{"vocab_size": 8192, "norm": "rmsnorm", "init_std_qkv": 0.0252, "final_lr_fraction": 0.1, "steps": 6624}
MLP neurons of a small language model. Each row is named by its layer, matrix (gate and up: input weights) and neuron, and shows model dimensions 32-223. Each number is 128 + 32 x the weight over its row's rms, rounded and kept within 0 to 255. Numbers have three digits each. A neuron's up and down rows have the sign that makes its largest values positive.
After each neuron's rows, "fires on" lists the tokens most often at its 100 highest values on Wikipedia text that the model never trained on. A number after a token or word is its count.

L5.gate659:150201155181114111122180140117162126184121082101135179164149138104147096110112130159086105124113132079166134157097119120126115128152152172150110145129192149198121074152101164188182056065105186078105100153103187127152121111181098122120112068110081169134058133122119095170172123118106105145093096111102136137132153149139107164099137161136168090124125182150113120143124105166204160117106146179104159159143154114115169056171138077122117081126102131167143106127096111165112150160143110077149139080172070137121085168150117069187117127103093103156121141095122082118083131146151084112
L5.up659:133144096139138174102088131126121134151176162079095133145119119157137120086165138116153185152146138090115107088148187159112088062072184133155117159124137099156140146124200196124135109113111095116141125158100138154110108063132163126187138138117140120195130147151105144091102151078154093136089087092129086098103105122166126113143102129118179061095117180174142133114131181144151136157155136114091191158141071104152110124079164120134142136130143150139122171132140111141160085139111144177169158176135105162090137092096129087130116193076123097097167140087117126076195167176111154165
fires on: "W" 27, "F" 14, "ec" 9, "L" 6, "h" 5

L5.gate759:132098134118155149087122127089122102151137080148130149138136114111121108131137120181097095140150059135164165071155135105121175122212190136107151150084178127125145113063108118208103080107123154149180159149066088130184078175181131112157203106088102127117109092124119108173157141149137135089084130119136165107111111116130098127200117155093134121125134172074104151139113170197165150078090201124092119151091142128136166087119076105092092120092097159118121093119133164195089162147090151139117127123136115129150097145113085053111126111117132088129100155114126155154162104119062150170
L5.up759:156165120077092131093126105167056075177119093153153142168105076142150077115079111117121086161108105116119193122170153139135125155170141131087129103130138185137103150105181165095052148099147133118129178136153139131116107138127131138174120065084102111045129140063140111169115128102149123166126143166164123090136174129106179109175146103056142094140055146136041125141087154077176162145103157101124120105056128148120098096125163129165138137082102124084088209179126148134092135188130100135175095104154083175110137141132146130125168179119133150110101088132119170063147139160169109148
fires on: "ac" 20, "Ac" 10, "Pic" 7, "P" 5, "Ro" 5, "Af" 4

L5.gate117:167123147106143103109145161126158171167105159090138110106106167099116101153151176156092120102096055091123154123153072130122147097107146174125124116121120130148151058134102144096103087209087173170145125121115141134086067138099169097102114103186095131137102164107112095151174148101091111098161143129150128153087134062176205139172134118093121141127102117170119182147137140135124098091119166164155189162107106159129103151099115110170130138098129154022143094082141170092147055201111164128120093191108179124163198169166136117142158160139136149136071142135095117071123085109105160159
L5.up117:133122140158134119144161158121173100083086115130130068118117148113014131113117149129114156131132111115108124158113139150105159180080144158105071122132119202178188165095108154135105159112145089132085132120088052131118113096080150094124165074090078103144106105119128069121141126141134065182124123121134136138146117151133108059153109093096156145068080127159100078205169112142147141090117073160089142139130121144132124063127029055122133088081094153137174069174121086156144087091177151142143099169194193087167161164162153142153142138090093108088122165120094167118177125114117110162
fires on: "an " 94, "An " 6

L5.gate959:096113072119085083131145143195131168190117158105083129084112164121101112102167164113106161083120110140140122173117098068185112103125130162145126114155139178124134165144109155173184112115154175117147131171111166094082127073071122136125127179126122158087098124149239117150114085134076132125110091126152093141173125148150160090081044163135148129141123173126151209068126114153145100106166120143106113120162130084092158155107115129127114111105128132099092113116099124136130110135126108087075139140201168161144137130159139112099146136122147057091121126087174161068115123211137109167
L5.up959:146142114115108122123157156140137118095107133158148108169129116115120071172043132155140108089148143138119129104114143148142140153151122152137167131133134134058132200078116121137115163088099126115118126140133141209123093101116118126143179132147143175148181178137067070138132157101112078128139201125138132157116107039113135121136150154157104074057155109183086056122121152102156169127173112123136125076064121149128124114131088106067161163118165145115125137142171137142118102132160187078131157084136162149112103148073119143163141103115128160157190165098080107179114154118139142030
fires on: "all " 16, "much " 10, "more " 7, "most " 7, "high " 6, "total " 5

L5.gate663:165091119128145138138102087134068178185129132143085121171123136116127164085088117140101120139098124130130114125122151072157157138064174131135148093174148165154104124169097163144156142180157142104117120138119174149186131176107112158093117109117154161072116110092139079066119204107105129120137098134116113132168069133080182103201157056116151164128126212088159126122110126164133135212159119107156114078113170130171103159121088176129124170088130124099164124110094126150155072137175083118142090109132134137121172108202122144142080128127123090167064102123124060087137163133155140152
L5.up663:113076121086031142068116166136182116131146106143159177137120123182144076180089115063134104124072126106130161081129139123127082062079086058131169113136127091167163147052077129131103130141151139080102189099132142157105095193098136130154121182159132123149140131098106125180052128076147121182132091103121152120177132132118125106166095101147164088155130160127204137096151146043150101071108094100155075155150127096151143198101170139107124096146112104146137097161125102124166052150197109118133147072160134138107102089129126128147160147188134120160139137116159116091104101087118126069
fires on: "in " 30, "born " 17, "at " 7, "on " 6

L5.gate265:127162119107131097181160115124146111121155162173117170147096139088150167127157121145137090111182076116162072169136085124207110149096163122128135150082148167122079189120124122144091122140133146147179120167125071105115085158135120115162196096130115114109108166151137165091132154096144151165096074157080085079115120186119092170124109150110132103149080105168125160109126166123150057144152165144155074098122189112139183129128079095105123136138113112154154092122150119072141117107155078141081189089160094118158159129176081155112150104125119080115091109106211152113130145172166138148
L5.up265:124162077089113106107109121185075091144152134087199132121106123113122169104131141163158119050130103119174151171141123141108114101091133100141073159163132096170167086071079129139232159176138141126124119139144115151070140102086119078114132138134151143159106087201125099098152046156128162110157133138138139120143174122119129122105120158077083079164170063087119125088148184068066150095113119064091080104171091159086115089137124117139096089140087090189101085133090131088133092179053073168146109148133073143144169162104136138113126165150101180108091109089149133136076130119144119126
fires on: "$" 44, "| " 18, "£" 9, "Succeeded " 8

L5.gate555:097188145166075114177110086081086130064115073112130113081114131152139106110108152132160116087119097100170140146146065145122167095116152140142131120120137120177164100176108130159150149149136182123198180107120112091114143208098152076133098119133151134099125103154213109133144112131164137141125082123144142160142099093075141147129149184141109173121095127122136128139099140138110115201023144166117164170154133167124121121164138118163082142131133135165110114132104159118117089124154111106137119131117045084111102104157126131089117064072120113074091118149095142098124161097141178171
L5.up555:142184137086131158132115155162088129140159130120136112090158166153137093137105148109114117114145132166147182095115168157121185198151123107185159107119183198174151094125090172124122159166188112120106090100160083136092098113082149125099121188113126102154092102098084126122105137114119146160152130170127124103153099091100168136124127165057078119131153116218083107195182166138157143192116120152076144116057160160076100138130113168127112113121096153132130204111123153120105158115154129080127071150149095128129160137133196139126132143147066151177121200142093087141144124101139108160
fires on: "\n" 60, "\n\n" 37

L5.gate872:109129136111125167130133108123084142219128103069123108071170123094143115078159134157126137088132139064090170142119124164156120065085134136149094131140139136080158105130090103097105092104106150163197151128133116117152092124059160116143112168092135111078143171089121066165178113181088140091184122108154105120081108098096181085157134126111158091134144117115148148132027188127142138128106149137089164142147144158153090141122150116122165176116145145082102144096120119157082091119149104038120164115100185126177153182145095107096177192106119170158197095141058139160110089174135136076
L5.up872:144139089125115155122194102159138138134105120110090125209193129139135157151099112164087116140168082117179179121122193164178114139113168171043106095171195149153110036113115210082196136142115120087156114163123169135107170088095093090095068152124172099113139049118126123162113110106103127169117141141093169124113115138124149181163165148131142146051166109129096156151163112102124142123122132113101108141129144102119132150118162106118176152157108181166129149176116087128117110178105137040097099151139160107122139166148160105173072151095099136140078114141170123097103080146140087126
fires on: "m" 12, "st" 11, "de" 9, "all" 9, "Back" 7, "back" 6

L5.gate709:094113145155156159107124125114162171149163077151126134135155166101113116086144089122163043187207127079108123167109151129105098125170132071170097165125128060147154114212167145172183119136118149099114158157113111129075157133087131125140114149129113159127074116144130095072108124168111214105165174112163159173099159126142060070123114183114176086112081151144164149136121183093121114146145109179099145157173160143099109166190147097118086129161162174143132105094116134158075108140130091132141081140131119140102208213084109084122088102083140137082134177103058165108137127138066147134
L5.up709:110117132116173116112151097134195111094145155137127205130120083103100140131116119099112045089111125127130120147174187123145149129153106155148139165079147124132100186192118103133072127044143153116145122143104175121117139082169102116116093154144127141165140095027116198164083125199109150150112121154145125147116157063145118129123121139110177095142130102134144152176173156215126111138145061116157146116136075145148124210110108117146116150104137146162131134103079141172099075124172180140133121115128135127103146114131097121071117095105125134154159174130133148128197113117201170140
fires on: "K" 40, "k" 13, ", " 4

L5.gate608:133174093133075139140160090125110152121131101115086122141143110114118139147182175143080086147148036133143107195151160176086162106160162134133111136153084158106141160128100118158114106180189139117126134096143111153199118203099100111124126097150053125126057086142158090111166119176185131150091075110115176137163124075140136118120124105109132098119138098105103172106063071112125131120102097183090125119172129162142128106138121075177064125136153192176164113174121137129085114124112082150116105162172143105136155152131113128068148115108106126141128138166142096100156178131156168139
L5.up608:117116141103109199107102063145140110169070161127067172146205099152074137106108143134125143124112108139121124103129249106116129154204130126129131109109143144144143085114136125132128121136098133094083102157118115200086107067129129199092174120115141106116054162156119134140171148120117164139128152113117159156095139103114109098075094199160152089182136117131130095111132079148135136103115101139074140175141085160110064175097072134141126182130170123152194174180106099139100148136097123079137152152160121108072100143101124150059121171109110163194134105152145135116162100185182179144
fires on: "re" 49, "\n  " 37

L5.gate798:099163156099189185164119086139064164122134109105089162066181132179140137077183097131173064165133152164156058074121096152126120115123186134124125134168096172117120132169070116137165147195173089116139141115154177140112125171133089129177118124137178197079084184147105085136178139139147092106142097212073112192124132101094077100135072107104139101089083161149151157167158078127106106195148115144142135166144117109181150104118160117164100093093082118118090111128086147126147134120166081161109120112146103169116114155120158110108174189088088152120136153086093109108137117167195097118
L5.up798:152149151145111126140087143125114147148130139203088162131180104155130165048178102105113155119120149149140055136150155185132087185128163165124124103202090097104135131130148129075159109093114154115113117100147120142156093136185087156178095119124146146142173121103125157105143134093171101130133106163105142088112162100077115158052062068100069148067121132134143117153110160137165164124158121160102157109118083114132153154139128157118180203131101183121125170159128078120171189172099153117171160138158109128127103059112109136108128154159114113088161066165208081121134100140112087153
fires on: "," 45, "1" 7

L5.gate104:196210128086145138111149131152160122102191118127144134167106113111148171099133078103110068148130070112134157132108168140177124112100114145118094152103164143166166155116151161081105088126162135107166144056085154100097184106149156089108173098141080147116135125154154069131150094158154065149104144198191154118154114181120107118144142110148115148104154133051144150166115173169116103086106063128153142120120066098114112188131111139146139097133164177174095088056152119167097110190090187121153163096133131107126141157121141138105138095163092151111123114109130218127079149166113198168
L5.up104:169115158151109091129129183160109093099149156112111126126119074179200196131095128091116110149148174086101128171163174119117098187106113160128145190116125103138134088098137150104069166146116144060171173147152113127118158056114212101125150144114156132117184180112111110154153110156143143122124067110131171119073119113148161162158147163108107103066150069091132130166096146097162131158138112124133094067092132147138105160117165108151170179123136121104088085143179134119104163076069149114139148120110074171145084158082101111165193123109136127102106111170166160171146132122112116156
fires on: "M" 38, "(" 15, "dis" 9, "Dis" 5, "in" 4, ", " 4

L5.gate796:047161114132087124063123134059203119100202165138101155167125136149160100154125114105095064138158098078130124122149123073088137117098127113133171148081082141122116108108157129157149112137156177196118171114139090153112136122029168164082083117147115138102125152181136151117160135106116103129135163119128116093174157106154089169100143154130095175118052168106111155057086167088066120155100113126094146122103105129166166104172181162047142105078119150163111137119062102151173108112125115134106077164095152107081069119108145099164092114142124107135175151131120128140054092135070122134
L5.up796:079110118063146082137124123137049188136194102162138133153123109112102121095106118128125166150119152135196152170079120107125103143092129110146123066153140113144114142098077138134177094115076147069080121147182124132118172164138146099122152119152177154085186159119151097186128150147158180154081115177165127118136097120180089134105126095063140154109117134128097095116141137111161101185133102090150147158164224055117197179066162141122090114132144076190122179149154175111116144148111168074072119106087122094128122156115129112131120162185104151156164107110080124133097111074096160170
fires on: "ab" 29, "exp" 12, "Ab" 11, "ph" 6, "\n\n" 6

L5.gate719:115115163149139068110131157074119146172119160135151124098113177177152109126155131092126087134129140209089103114104118086130083142081135114101114149087188188130157210053136128122115139134086152169202131172079068125109179138111142155103122183121185116105154062157123083069158173106133100164089199142141154180112104088151126123147120107162112092138128135133118086157139100120142125136126117056105087135123122123085087112119124128201122146131136128068173144091160134125112113125127130124082134172120060114149111155092136087069159159123129123137170163077192083160141127105140073116
L5.up719:117128126064093163108119113098125114137110096140127105182093110167130088027052129118121152132136117111123120119166138182123097122160141111133122132075150126098143173088079115076090122103149131089225128154146155199078121104089060100125120124125154151139177106169134132081174137104137113158108146139102075169133145109184145134152187163100119131097133135109131107162076146172178135074151076097092182154121126148132152159140144063083106113174097068132106166119188154122120142118102142158158112185147114142206124088127143128149156129106100138186120113087106144112146173157135123123
fires on: "Y" 20, "H" 15, "om" 9, "ep" 7, "ind" 4

L5.gate126:096146137139121078107136131100118141213153160158120096095163107063148122133174164102118109160056143168092086089112182159125138076121128137140087089123130197182118066147161139134159115168145213131167112153115182090135120130071115124137159122125064128153182158084150058116151172138150095092122095113169143139130105125120106107115133123156104112103103107140136147135117099127179122087116161124178140161072128152099115089127118089090096107097121101149120102145124132108078127130128155165161101186191199167087148178124155198106178128179144155158150141067099099133122110158118054179
L5.up126:071056125143122115119114104146161139160112118179149165057158103117177093126132203160067159106078148146089116167154177159101164144170173114149125084079133163148113142084108188070093155151142119121108095151122094127178086164101170088082114130139135065111132127182106136130087131090102143112095128119197124140177121143163163166132085139131113151148116080120109163134164107174129059168100133126089115077102136166102122091157123204147113103101195134128129135124121109115116104169208101076172129080189106149079092129111055137102094088142177149088094153129213137109107086049162136130
fires on: "and " 36, "ad" 10, "or " 10, "ill" 7, "." 5, "{" 5

L5.gate567:155137153130112142147095082097190136116166104185114090124125164068091141138135127139095146089142162086164119100108106185134128147158188094120126161107155157086114157090137110159058150121132153184069157102163120108120163129139156144166119166048088157137124161081114123161102159145140151120109135131117190087115141136192094156065131173175094164170115112144132128106161112133190154074123122158106144149164082129166090162113060140123186196165142117132141101101091133119115150180072137111104106092123105122170147193140156121178090068167138101138106157153071133095143160127141137104
L5.up567:058149188162116107103089162140131150127154152143142149111102174144110120128153144083135111117110113168142128151165070106168074128172187151153178123149082088146107111155142149125155080119143155149129151121133140081161137052161117157089116133071129094122094130082128133124125071092139127137126157133139182106147133132138114080147139147098182144201110158161158086072182112074140114119114123096140090103185147190086131122134103189129150097186102159049125068130055138130114144144163195140133095087133109191110119135128126064110161167102063066184086104126118130136158109077096087153
fires on: "Tr" 33, "cont" 14, "Br" 13, "thr" 6, "str" 6, "Cr" 5

L5.gate991:067159169108137088139111156183145136115174104117130082146103153149138123043112092113116104126173158132141111173059129113121177118178159146196142182078068159155064106076149123078100140137142149142185151099088159098147100182101165128133117145151124126127103140120131033216135134171054121105098153113113115166145115111115094171165159143159117103172118067149139115136163205160122117136123148066131081135102149107141164086179099132128155100063142112079125091138121078163119129099156117091154110123125165114122078184152150173150124115180110098129077057131100132096127100137118126130
L5.up991:120100124120132156128163107118122069109115188149111154117136110085145145132114176126053136131161142168069192178141127098095109122207186154191178097151176163162141157153155141174157084113084165157148104067066123072121022122055114181091129169051118140111161124073124059099137137204151133149147111154111177120110125127131125100168115125116143157120140095171138155082151123129098105115136113136143118134174107139079173112112144137108107169100090067125119114144105160148105113087115138143111119130177171129055202185138135132151141125094151140140120136122126144129064135085108129122
fires on: "r" 30, "m" 25, "M" 16, "mal" 5, "Clar" 4

L5.gate446:109165097106132151114111141129102152132097145134097131180180145059153108107128100157102081186176117079071156082141135115112144144189158093153163065091116131113151088132138178112108086126132207153147170137092146114142163160116031079129160092166092134108106090139112103108083130132147125099165135076154150183080116048080118175120141136159116117121152065096024163144160149157098169141071162161117104107118137111147109116179135177117135174113072184160145132154124180093140130134105195138110149146112110147131125118136179118132122163129119136108218166121120112151140154160103161194
L5.up446:163119144134114119118135138137149097165167112105152143102094136119142137127114165139116138150068144150082179136197078170191108144085177154106088166144114148123087057137153175138158187139133122096094146102152147114176146113134175111135117193152091133105143120128125125150167173131121104181147131160152116113128146078118176130138121124052116114182070184132126173206101144164192154091155100110092189122082151170140133153143155065115144136177174177129118072153119112084087104100076113140172072110106097149101093168177114182150126161136098105187135151083144151126084115170103093155
fires on: "C" 41, "all" 10, "| " 10, "re" 7, "Em" 7

L5.gate747:126084166178108069128129134139118066097141133076112191117113070115140140136163074098144106161125089117070114112163138121100106157102127116128139211134136094117157151102117172148145148114146153081068105154097081118076140147186094105153081152113116105143140095129080131117179142108156119119129116119132112149130148159123115153148103154052080153181089190104121115080122140178119087136143111190130121126142125149141141178197107183177102235044111143126153128166117114158065162160172181185141094116137093092135117146203105129138158118140124153128123088151133121122142169141107134077
L5.up747:104133047126135122074190143150073166115179148146096147125144111136136159153081077154161104135137064105159121151088152107028106141092156130116179131109150180092136133127153110175155086133127132148117100125129081155130126105120174123135117117157168144081191150089142174102139165130182159106078130174131096117099090123154154089178133076090179151092193090122144075122158128083055130093105148143180150155174120091170062134160143090133091103144105143090155167160149144149189080176095139079119124114115128178131160143107113151161105095110095137156108135130115127113095054109139180105
fires on: "j" 21, "|" 10, "Gar" 6, "ra" 6, ")" 6, "en" 5

L5.gate218:169128107077142160062138142206135130158143096092057082105191118138137131102161159068069041167153087139079152168121143143068111153136093215071184124130090131095081177143150160162105090108080111147102119063138107122119140156121126097153111154114126156114178112159147085161152153070109180090070135118131147130176133109126097104137085108123168175129139141073105130099106207110172150148132160119110133065109096107159115168109190147100152103138120176115141114091098127118141130144118160103125113091155125112120109123158170107075126157116096158132090109091199166087079120099161147147
L5.up218:163131132116064144110166046197124172130091089076118169115113135135125122152134155106124136067115115106144107153108125091096084097131153121116065197155139126163153092156129188148090127099153153165165166152142151135142146126159137137114166157138199173162091152126097168115175130097110097124100104158151135125126169062152111204129092134133108084115125170040139139143143120089176114161110087177061126109139111088134161166151104179117147138142099087111083098152141148068137198131201097144099162110157109152086180171071141100144131097141189152115114152104106120123118099157101158099
fires on: "ex" 23, "all " 22, "é" 9, "os" 5, "sid" 5

L5.gate171:090150143106102147201180078086161100159102141086179105085115171138061167108168168123166102177155118111151184132106120137103108170125206105152096102160138145098101073110101125139158128138143106134175146133128092163180120123089146137136045116102140185129124148098142111110154146189094123089104143136110112128063151092165082087101060106062155105160077091143160107126100080125083129109190118152097157131128207135177139092076135169157084095134107102086114117136150162146115128152169131099033115112170149101122065117173153110098127135083160124132112095117127073107127133139119112081
L5.up171:102109121099147153142140078144154142145084162153167086163155101115105127125139148152133094131122134134146130151055160120169120156070148084115119123213139155122100160163134144174168093098140116129119098106184136189109151169124118151076153134069099152195124112151095099156108151118146106161117029164164123113092134112107137166141093117155133225161194154170152096151146119108095135135199162151085107132164127088087085153175109212139117159152154138084122111099122099156075193137151190107123154131114111143113166180173099155119093094112104109071144129115055158106170100101091065132
fires on: "-" 61, "Ah" 7, "du" 4, "fra" 4

L5.gate853:076161085157140172046147099151102175135171136176095115165080114095175141080104122169132087134067146141167130146162146164102113105128097144158115110129126158121174110134135103127125131154131113105148118054152151110140083175116115174144166108119141140175105084103130113163130105166124183131060142037106154169145110160068165093152148129143144151125132082149155131117155173111094065093149105110086165112147196133153107132139111181177138133156084144132156169133122051161114170129162089145098151109170085146128082094136090137156155180143103081159163101112082136175046152174166172158
L5.up853:116169097165116153142103104145118117116097101110092070119137141138157188125124145134092139169089143152115166061114176115159180155137103135137129094124123050143103145110114137133116051103127090147159125114132129137141166127229116135158159122127148173120108142162162100157075163209165154177118045172066130136080079170090123101136150158190165120102114176109084166165102107100129124119094124101060081075141144145084140143135115116116121141182121123154074161137138089084091128106111143079111133115165149101131054132214147176138151180087157098121116074134146130181110124103168119095
fires on: "m" 55, "men" 7, "M" 6

L5.gate574:102091131134107133104102113188078086159101126143048123089160164133095139062182183051109106122176064186093112113082138147141133109100161086170152078127099134136127196117139117154106106133143146124176052156159106186105093120102163132205128139111050150123086115220122107126146123089108166104101099135108113106130067136086120144169140155117113171128068129091135099131111170134088091096131141161129137143137116163134074108140096122162132121141121112177131108099069134157115192069090097064149145120146176102174107124120137135104159120072083164129121128101103159099066158133091183160
L5.up574:063168135119108139085174137146115116136128115095101114140095147130112185176149106078162175177129129129080127156100127115091143121125163123131107120129160132094082115094076130157135132165216068181184093107121099220111120106098167144138126173173116176135135133093114105103080117137072111105147103106176068109130130183095173131132181080126149118103165171140159139111069134117139173142084173102164159121185202121106097134116151080144126101118152061098135122108144145127134134176132159124114057129192102166164093109160094140100177147080169133190132161129127126172124103163165208127
fires on: "f" 71, "ir" 8, "m" 6, "to " 4

L5.gate935:083151140122129101145152134137130136195154098095095171152108156127128103092150104111040114098141125125155081112137099066150061165109151106102151174158059173126108083104171090070155130149163143029101135156118155110124096100158074147141142107114102166139160146106105038125134148100100114078088114200171119128102046085124189145069101100113092116128138143182140114124169099053140137101203147147090124147179125108119120080117141139154141154084095189164148078173080134154110124094120125161086132108070143137142157114149109145164121129105144116104155117161149124104151141162141096123
L5.up935:109109130073096126118129153123138150104234085164127164111170124107103096153199106138128063150177133091141113149115099153048138145112134116122132116117020106125135063145122073108099082125155071134209139191155064089134068205138103109112108101104118169114141143193146082125200145088114144134120102181137156139145177114122136171140159133107175159121120113118074143110149185087102148113181128153127166155103187191135055147123142154138098098142155116132130192168168104144078104153120127138132102113126142159114080107155051104122157128147157129157182112182115115073102080110168195132
fires on: "From " 11, "sh" 11, "from " 10, "By " 9, "wh" 9, "Kn" 7

L5.gate778:101124085063079104122179104119052195124172129153157069112094128145101104149185154136160078137143114124166138098146089096190117138176133052157085155135126137107164081166106129138161148132140136151147158187108160172177168128113124098132114127130139099140065090101142080125069111134143134140139138100130160164180146139170106133161124116085092157094151142139138118140129080130112125132143107126152162166158137125155104099121138121157132135094101121138099107152102184175151127144101153112116096154092086136135181092147142115136149187091091075148132176163138079145044089186065090142
L5.up778:166130128102084133106113086117140159163081189060121096105116114190114073167145136121114164114135126105143110161085144157079140133151153084137162191073112105117120138076146077123144164150156153134121138126125142115152113131176153104149121156093110119166120112173113147142086121112067183082126160083167193112164132075158133122141118109153127076076107189140155075146182110159143110051130120097097155187140101110116123143150109201169117170167084111175149120207140134147147122118134154170141078128165148158150169140031168141153119131145182111050127107154127150121132141133109137139
fires on: "exp" 13, "comm" 11, "com" 10, "re" 10, "con" 8, "De" 8

L5.gate196:145104079117063157179205137129132090181114128168151222144101130175148107117095145100090124132088131187088126126151141167122130127133107142147073141163147087111169114101143134179156124133116125054143127091117140157155182127174186135150094162143117136119093104124128116130150022103134123080100112076120161204144158095097141103095079108130137105083113117183090114147114155098075125098149169149128087105161103130090099127158148185160082116144128183103086145175134144148150142151075106135125082176140110164152142113186182137125135129134150158142147128082113148152129107145057126123
L5.up196:111125102127077118110101089129111076139127153141116096128111205106149148082146096179070134158129116090074067121146052142126102084077117157104119140090119119141111207092143079167166122181143072105172142115139118103108072118134128168141082050137125171094173111113136100108159136168146139166107100126220152090124113137170140063137118149159123122126131147089158104066149113112098113127121142183121148086141173057110091134127130101154157163097129150143165159138169072150129134148132121136152161141146096120109218115144145141081135122156164143101190116148129187170231109132090176123
fires on: "con" 24, "Re" 15, "An" 8, "re" 6, "us" 5, "tur" 4